MLP neurons of a small language model. Each row is named by its layer, matrix (up: input weights) and neuron, and shows model dimensions 48-111. Each number is 50 + 15 x the weight over its row's rms, rounded and kept within 0 to 99.
After each neuron's rows, "fires on" lists the tokens most often at its 100 highest values on Wikipedia text that the model never trained on.

L4.up81:36 42 77 65 42 75 67 68 48 57 27 40 39 48 29 43 30 48 49 67 18 53 45 59 39 44 61 51 43 51 59 59 33 60 43 46 61 39 59 52 76 50 72 11 93 49 40 43 38 71 36 36 60 52 26 43 56 63 41 25 76 56 38 61
fires on: " for", " in", " New", " "

L4.up383:48 44 61 60 46 81 49 61 50 66 35 69 54 57 54 39 58 46 46 50 61 94 65 56 72 45 53 51 65 19 55 22 51 66 38 30 56 46 47 57 25 69 47 94 39 22 46 52 46 62 38 15 65 44 40 62 79 68 53 20 63 52 68 50
fires on: "pp", " comp", " dep", " Comp", "av"

L7.up17:41 46 49 61 34 48 40 61 58 64 71 26 13 56 51 39 63 33 62 55 39 46 15 38 58 10 58 55 63 36 89 60 36 74 46 63 56 31 31 34 80 42 42 50 66 17 52 35 48 38 30 24 47 77 45 45 39 71 60 68 34 51 44 50
fires on: " F", "p", "ant", "o", "ass", "e"

L4.up197:45 52 50 30 61 45 25 25 37 51 41 56 31 55 49 56 67 48 31 55 54 28 32 44 68 50 53 64 71 53 40 31 19 68 40 56 44 44 35 56 37 54 66 45 54 39 45 73 46 76 51 58 32 56 37 51 37 69 36 53 60 68 55 81
fires on: "ill", "w", "st", "k", " Sw"

L3.up255:48 64 66 58 34 45 56 69 54 95 72 71 51 84 56 48 38 52 51 71 48 43 59 59 75 36 43 40 24 19 59 55 48 44 24 52 51 69 46 41 58 60 33 92 70 34 25 48 45 58 48 46 79 51 44 82 75 64 46 52 45 44 69 56
fires on: "o", " =", "p", "s", " ("

L4.up125:36 57 66 79 35 71 54 69 57 66 37 66 35 70 44 66 83 41 35 80 55 28 35 40 63 35 49 46 84 40 80 34 37 65 48 36 39 35 38 36 42 77 51 35 53 59 65 38 41 37 42 52 44 27 50 38 70 36 41 48 55 46 30 36
fires on: " ", "- M", " un", " M", " fr"

L4.up284:39 28 59 69 31 66 32 90 43 64 41 42 41 34 60 41 61 54 20 51 38 57 55 65 40 28 26 49 50 54 66 54 30 70 32 49 63 58 44 50 36 50 60 44 84 47 28 54 38 63 30 54 52 50 47 22 57 25 21 62 55 51 35 35
fires on: "ed", "est", "y", "s", "en", "er"

L4.up22:33 54 52 38 24 44 38 56 67 64 53 55 43 71 35 50 35 62 65 65 61 64 59 30 34 54 57 42 43 35 70 36 39 49 38 67 60 46 81 56 65 43 49 50 57 14 53 48 50 83 17 46 81 67 27 68 80 39 67 50 48 55 38 83
fires on: "ent", "al", "cent", "ón", "el"

L4.up278:35 37 42 55 81 41 32 47 45 57 64 70 37 66 72 67 48 33 51 55 53 69 25 47 56 26 54 29 29 49 84 25 39 59 48 31 58 28 67 25 81 63 50 47 55 35 23 37 27 50 50 24 62 25 35 43 56 47 41 61 72 48 48 60
fires on: "\n\n", "| Party", " | Title", " R"

L7.up493:39 41 57 50 47 39 50 43 26 46 58 49 55 69 63 61 59 33 10 62 46 49 40 28 59 18 37 60 65 47 74 42 31 60 24 52 52 47 76 42 59 52 63 54 61 38 49 49 40 64 38 67 50 47 42 51 38 53 07 79 31 77 40 51
fires on: "an", "i", " M", ", M", "at"

L3.up58:42 48 49 60 39 71 56 62 41 58 45 36 52 59 43 48 65 54 27 40 62 47 67 63 58 50 58 57 19 66 48 52 44 40 47 58 70 35 56 62 59 63 44 32 43 35 33 42 49 82 30 43 46 31 17 83 32 66 50 45 75 55 61 58
fires on: "H", "ro", "om", "l", "oll", " R"

L7.up227:70 31 72 71 67 35 44 65 49 56 68 51 60 50 30 18 61 70 47 51 59 22 65 48 35 68 31 53 66 74 81 44 51 49 43 45 62 36 48 41 60 47 37 73 45 70 04 30 16 47 38 48 76 27 66 58 54 63 51 41 68 48 34 24
fires on: "ro", "s", "-s", " res"

L7.up544:43 55 33 44 46 36 70 62 09 62 67 77 33 62 65 60 72 66 47 58 55 54 47 31 43 83 64 29 66 50 68 52 37 93 60 56 53 37 44 60 58 75 59 37 96 51 53 41 70 47 46 58 52 42 43 38 63 48 20 52 47 56 42 38
fires on: " as", " ", " that", " |  |", " It"

L3.up174:54 46 67 59 42 53 41 49 40 68 57 64 20 29 57 54 64 37 18 48 63 38 60 75 40 60 33 46 55 58 60 46 19 68 39 80 35 47 43 67 44 52 39 41 63 53 47 77 55 52 33 61 60 48 58 25 58 50 57 80 36 34 31 29
fires on: " rest", " after", " before", " | Team", " sp"

L7.up220:58 38 99 50 49 68 26 35 54 38 55 40 64 63 25 50 74 68 36 65 72 39 53 63 52 54 37 39 67 42 71 59 14 45 79 60 78 35 28 50 68 32 49 60 29 62 44 52 45 54 44 85 60 43 63 38 64 40 54 15 74 36 55 35
fires on: "| ", "\n", " | ", "ro", "|", "te"

L3.up308:32 40 60 48 59 66 69 48 45 46 48 50 38 46 77 35 21 55 41 64 57 49 66 47 32 22 42 51 66 56 25 25 48 32 16 45 70 70 59 62 31 48 77 43 21 66 48 69 55 50 49 34 77 33 47 57 49 64 71 69 44 46 54 29
fires on: " c", " tr", " t", " war", " cor"

L7.up219:48 31 64 43 63 77 35 64 47 61 27 70 51 77 44 73 70 61 50 62 39 50 62 44 66 52 34 51 75 43 49 31 34 60 70 74 68 34 47 42 49 60 46 55 37 37 71 34 05 52 23 61 59 51 56 49 41 52 13 43 61 74 52 33
fires on: " in the", " | M", "\n\n", "==E", " in the ", " of the"

L4.up182:41 32 57 54 65 52 57 59 43 66 59 34 50 44 42 42 50 62 47 80 31 22 55 29 29 18 63 40 56 29 56 46 43 40 64 52 78 65 48 64 78 44 44 31 39 75 62 43 35 45 10 60 62 59 30 63 28 60 39 74 42 34 10 53
fires on: " ", "u", "um", "13", "b"

L3.up25:60 78 72 53 34 68 43 87 39 41 55 41 49 83 40 56 36 36 31 67 53 60 61 59 58 47 45 77 57 48 99 58 47 43 49 32 53 39 65 37 54 45 58 29 85 31 55 15 55 72 33 37 66 32 74 50 23 67 69 39 50 41 27 68
fires on: " w", " of ", " and", " c", " a", " m"

L3.up92:54 14 50 62 57 41 56 67 54 50 58 36 38 49 63 52 37 31 57 51 45 41 37 72 59 56 44 57 49 26 62 51 72 77 43 62 55 26 84 32 54 59 45 28 72 21 65 38 41 54 43 47 61 66 71 48 60 69 40 61 28 57 25 38
fires on: "In", " El", " Se", " Lu", "ol"

L4.up298:29 50 79 24 61 56 53 49 59 37 47 52 28 78 44 92 46 33 58 71 41 41 16 17 72 52 40 57 40 43 51 56 55 60 37 38 53 33 58 49 83 63 63 44 43 63 33 43 26 40 33 45 74 35 46 45 71 72 50 36 85 38 44 53
fires on: " T", " V", "| D", " (d", "T", " in K"